config.yaml
norm: "rmsnorm"
rope_fraction: 0.5
parallel_block: false
decay_fraction: 0.829
steps: 13935
MLP neurons of a small language model. Each row is named by its layer, matrix (gate and up: input weights; down: output weights) and neuron, and shows model dimensions 298-447. Each number is 500 + 40 x the weight over its row's rms, rounded and kept within 0 to 999. Numbers have three digits each. A neuron's up and down rows have the sign that makes its largest values positive.
After each neuron's rows is what it responds to, as a language model described it from the Wikipedia text at the highest values.

L5.gate145:485540516466394500494462553521512496501533437443429530523467484477503544483435549489475569491424482462539472446465530536478446466392491506438462611502500528562501466518520484483459493491553500413479493498486482571556527445464444494566473558501461569524512479526547454508515531488414470501446524445459460536425472515424527548567498538517551506397517541451453510514510590553482473492557500467511469557510461468465482526505514482506505435532481538467527
L5.up145:479551484525474520559537480427488465399434517517509474552533507507439441528444486493477447623571497496462431547510474494445460470512465472499621605517508511550505448473453500483551491519522568494499473502460518464561509515496490552399549474520426493547468456499597462499440545507497539461541477528551525557573489550541534484459486474515521485422547564473503588514503542474527514492518453475512446465568479532514494475458515547466419469417426582588552
L5.down145:528498416432531490489474484482470454495579487474453467507499427524591515469474553554592544534450450446589566492517561524483497495448448533498508574487522556453504534478548575469497487530507542545421476554503498557453380532471489545458522534544534400439511540446496515456497497499485488573479519485470507461483494541519507474445517545530419504540480480476510598518443479588527378481489485450537461513477515550516459506424498553515484485505534498548489
Description: The closing pipe-plus-newline of a wiki table row after its last cell (stats, standings, climate tables), plus line-final punctuation ending list or infobox entries.

L5.gate371:451547479516545537507550483428521457529498545507457537553477521514501480530537466604557513530428564488548454509469472545478484541507442483478435512526505553571520504478558533503436533457482466541558530506437605509496579492392511474586520513562478533441492451523469489483503503477430490457548505490516471608484525464548493480519486469593474495471564469545508470470464468457516513485484491441521490455476474507461449520538476489477482517446483488438569
L5.up371:401508578549528524477509505423509432526507443518441478493466496534476454485567487498495492499505445466478513518486388493470526482544516473453551500511445524520497550442534459590516489507505490493455564474462499463499513533461476565545514565548516519436565543498497563447528498473504518474469480458408568472507496461527456567517591511561535485437540528478507470555522512487524571489489528534439518526483451515509499563461523496501493496512477452497487
L5.down371:499530515441547516540530490502556508535494487548409531460455470468431520469506485535497478492516483542457514509493523440506495476458502502543500533539441568477482492424490523515538503531494452595537505467549537470530547523438451554486509483435560524428583508531515530473385518508543519498473465565472450537412442469556495482436511500472532508451483577481415388504455476489492485464585505478453443479550479559490532526526507480501485468457509591463531
Description: Commas and periods right after a number, mostly the thousands separator in figures like 400,000 or 4,994, plus decimals and dates; sometimes clause-ending commas and periods after nouns.

L4.gate457:417553558430516580516499495492521437551529465459495470597494514481452525502524478524432477502509509491483517542479533489519451425529466501515475525508484538510489467479526553499439487502473536535549466544515536536522496503497508431413505477501471535483474568535514507487539505490475503525514516528443455498568492547391530600518519513515557445508497544441516526493451451474558475520582507486549542479531483515502466454494455543423489419516495520493512
L4.up457:484551501426516553488562545446487520510512544497491499494470474524493474579460519447520503504490519504544500549478509472430523438478505581543573541502541462499422514465507538521497481476479463520515478489437535531552518483503428537512450475525510490522539504547598507462492497476476468432473460502564508496545459557559538501500487488500482507450536495462512475524569473488499559471445482486480494575518455447496463458513599518490506515449524488547525
L4.down457:557577444489543459533483519530452464494488563457497531504496471526542500536495451512535456527464514457460487486538457475472498594522423444467426509529570521482504418497499486563444499516456526378489518523508544477423510489560499528527471561459464504508449543487475466471481450463502511534480562556495519489508519528483498430523463545476443464444474504495535475448445566489469533506450483551495418477473514481561494474517453501473466508507556452479489
Description: Spaces, pipes, line breaks and digits inside number-heavy wiki tables and stat lists (e.g. "| 2012 | 48%"), plus scattered mid-sentence prose words like as, sol(vents), such.

L5.gate867:516490550575413505467546464487416540500556450473510535522491503441532488455463539466439506385475477480486478452506534458487464509428472591468554512500607520407497467457503491488466522538460529522501534493546480486499483470582460485580471526471467504419486503477533449439473484493527570589533461457497455503588518505473540490586492455471475475506472504574533514533510517481468483525543459488474403448562445549496509476565480480585469494439589542508544
L5.up867:497494386456419552514515465494477490512462560500525567512498528541545481509518481523478515474518556496519547519419480501466488523501511599464560510502566434528501546455484500475448535479432521534504482494535497489506534519480434498543489471437481562458451548456481502525518471502527436547522496408420564495521544561447457488551533445445523555500488548484437484498536507521458522525463468483488520516536512541425513517470572494539503445565500541455473
L5.down867:498473518499448520485504592625508523471466534520537561470518581501529454411479451476518544436467518456505517492559520507578430489503475490525470483481477473416505500532438584569542441541511576476451485524503454458480491449539516531501483555469444537418488528467513474568489510537533473521573560490472555504455447473543517564549535472486475468480431444509409503448551498514495577428447401459522507487498493528520499474539442441447515470538455474497479
Description: Mainly the dash in sports-season year ranges such as 2013–14 and 1990–91, often in stats tables; also official-body nouns after "the" (Ministry, Committee, Cup, Amendment) and verbs like agreed.

L4.gate661:501454463482504519505511557487562467508496482497503513593513532532489503537570541463533514443524518492592518469382559398405527560465417529489474484489533500497431577525521520512482502471519560500508502487533522469487545529462447473475494520469418600488516529456551513469559545456566438474472464565528479523484526488530538501429546559604438482477488525502468422524532406487556586504505619501622527554457448597550530465546504512559508481486469520543527
L4.up661:490553460525582484481492448528540468460522530436538575501552508546528494525473475532493538477518551530494433495564452493491534486470509469506480501484543525496470460511558471530467411453456509540416532516450507498540467477541454547436481489458565490491476532511535511523524453565468538512497489429439498497501597552474481478495527522508560430484550557487583472509422524468512446514569512503392572491496555548499552575444550499447502523487526446473517
L4.down661:509546508449465430501515432465544537512549546479447500385493533501479510541549431532556498553460501500502535490473523527444556519445428464473510492506451550541495515526462512473433471467557386424525533517495488526523456467529516478484491477410480530513539523506593536456508474417461422482483534541480540499467418435490559505524541508500481508523497464559471577530496456463569542528546461492484531506483564461455396511559450484455512507429531457490548
Description: Punctuation right after a digit inside a number, such as decimal points, thousands commas, time colons, and score dashes (2.5, 4:12, 1-2).

L2.gate223:532452492433500506420577449469523496517606469584587574525496473490472503518569531531436530528524466475517489457506484538453389535481535549511414486470471539483537489440433535450509539501485529546494536471529471438537514592485482467526520537482538483505477543516493453509562489515498503432492436544522571538504494549513521515485508456510510549500487553525507478513536498497539476556470500462467527495534451514453461540484427455535413588548462514523441
L2.up223:494526543520452536502465467476512458517487436520505544467474434537481553536534475575488476443483499468553490427489503428450480474458508442512501429523468497496488513526503462488505486547515504458500495514510509425523546521568554598424531461488594503470457560491501514486518495473494461460508568551510576494508438411509434557493479457535545496499531483501533423549450495509480505500527509540462553516470413572519484488479576536530422496486518548412542
L2.down223:525454498490503533522439472462503517500515547500470541542490432550523569586467379560422490478497580483524523503470529480433495502504443460488462551519467532520567503473513453482504471503541525474492460493543473538496515486508521471438494470396441487480544503472583535465520455440455530524413533517483525528425485473462474516462475475431530465485475469581555514529531479480484522445548574502553514542541405463495526510511471519580445512568497518514593
Description: Commas right after a digit, mostly thousands separators in table vote totals and attendance (2,712; 13,500), also date commas (July 26, 1836).

L4.gate200:520477440576523471509549523541493540486434489520523577498441541443546557482530480482572427479474443505549520500524551532447576446493512542514526475454501429529532488479529484525423459369516516474599524445494523438530527463532509522519524508447486510511375487477460457448498502526502490454497479437543529553498498527564447474539539488408464506547505504559426554465469461461526555506471524534481432460438480482524509619497522521493475416465574509535528
L4.up200:454520514512465504519579486452469540486408548468536588485515534467468559416547586538420477466445498581514526499456504447532530559490478549544472482493601506453473568431519433488443484480452528521513441471506536471454521522502497485570555494531486550509496526523502503530456477490494510457534461567498531544474490499506523464563477513446448475491543478559443453487438473525471527404484492521527426484517538496488461508489459425514472482473506516572532
L4.down200:509528499531476485559543434519479510555508439567531515403505517496466532467489496535515524497542537499492492482483528478449455531502561456482455487460534437570503456475470449564409438533610507497518446472515409464528393560515514490582491537517511467558448455540513445496508462486505526512476380456449480481517509517508515512463528553434459526491507415496489487476439473493534447460471407562516526482487490552442466498505499514554496544517559486484513
Description: Nouns or verbs just after a determiner, possessive or subject that typically take a following of or to, e.g. chain, series, support, took, plus some mid-word pieces.

L2.gate332:534547466541452443455499510482554501494481478486556488535464535575454540464532513507548543552516477590530616504465516456559511422534522559440458533441486511529476534527493496580535544420472493528505557501552545506552551456477575556526454476495542511468554484513488472501497519533472567533508456548480582437515458463483562465583537451466473504551481420505582464454418496503494511495513444438560506481532499485523493551528501527551497501471562463522410
L2.up332:483555505565469532464456418563485546511511520459472608448453516519554502465489545514449500556491522476447472454418480482571561543445519475469433500478490538453472583486519454538540511520527536434530446507468503454446475488490504577470490425463609512577523503540546499506451528436531511504499507486448495491520469409551461464571548535498511527613563469543583571479457483534450497495502504468479484514512501465482465510516540508486504513464524508551542
L2.down332:534464436490440485492539426486504509505532530530533492544405511493476533560507360511541554577492499471520453558490523496493539481524464464529504497495513609540537448542485447517451503431555534524542510523565486475598590492483547584487525546511544479479573501466505503447460498577536509504444501519573544543517502525527489450520643610480438556476493490446503530559480472536520525478506489450509473501554555505579378485494533480497502532523499518480446
Description: Prepositions and verb endings that open an action's complement in news-like history prose, mostly "to" after agreed, decided, confirmed rights, or used, also "for", "released", "reissued".

L2.gate178:510501505517490526499521491487508520494440499388534485387457466588452541463502491514468472449467552454520495548442494432531447509558545503461516449514472534475498514532418470481503539518489449536557443523518505534542531574513497519485489555484470421494595441528581450496538508498496542514503431501519489503475512453525511442557471463496478434496498544543544529484489383532505458524506414472547527513455470536507542559521527548519547529470470505541478
L2.up178:594512508464520461471476521462457508508525519460535487455544538486477533529506556505409490487445483463451457531450591525469565571480545533485498477503558475520457466502511491513517499532536536577434485478506522448526495484435474566500572536484539521429562537496455562470485522474454540505530471487533573446508568512558517474519495520479417460603514503494477564427466505455482497564549513521488503518516522481432487462504488489435504544492472576557505
L2.down178:531503538527511472497473508470502460486519495442478468508501509500493508538590457462476478444536463451487453583506533536457526391541460538487479547517500541518455522519502471562543535555513493586513508526505574442519455450505479473446498537471495437477594522536481554532539509533527544474523478510550503523489495474546505477557522561523483425490462525484506491447559513559438536535525493465496485473579472523520499476450448531515537500522509451534522
Description: Mostly the opening "=" of a new Wikipedia article title line (= Name =), right after the previous article's tables or lists; also scattered mid-word and heading tokens.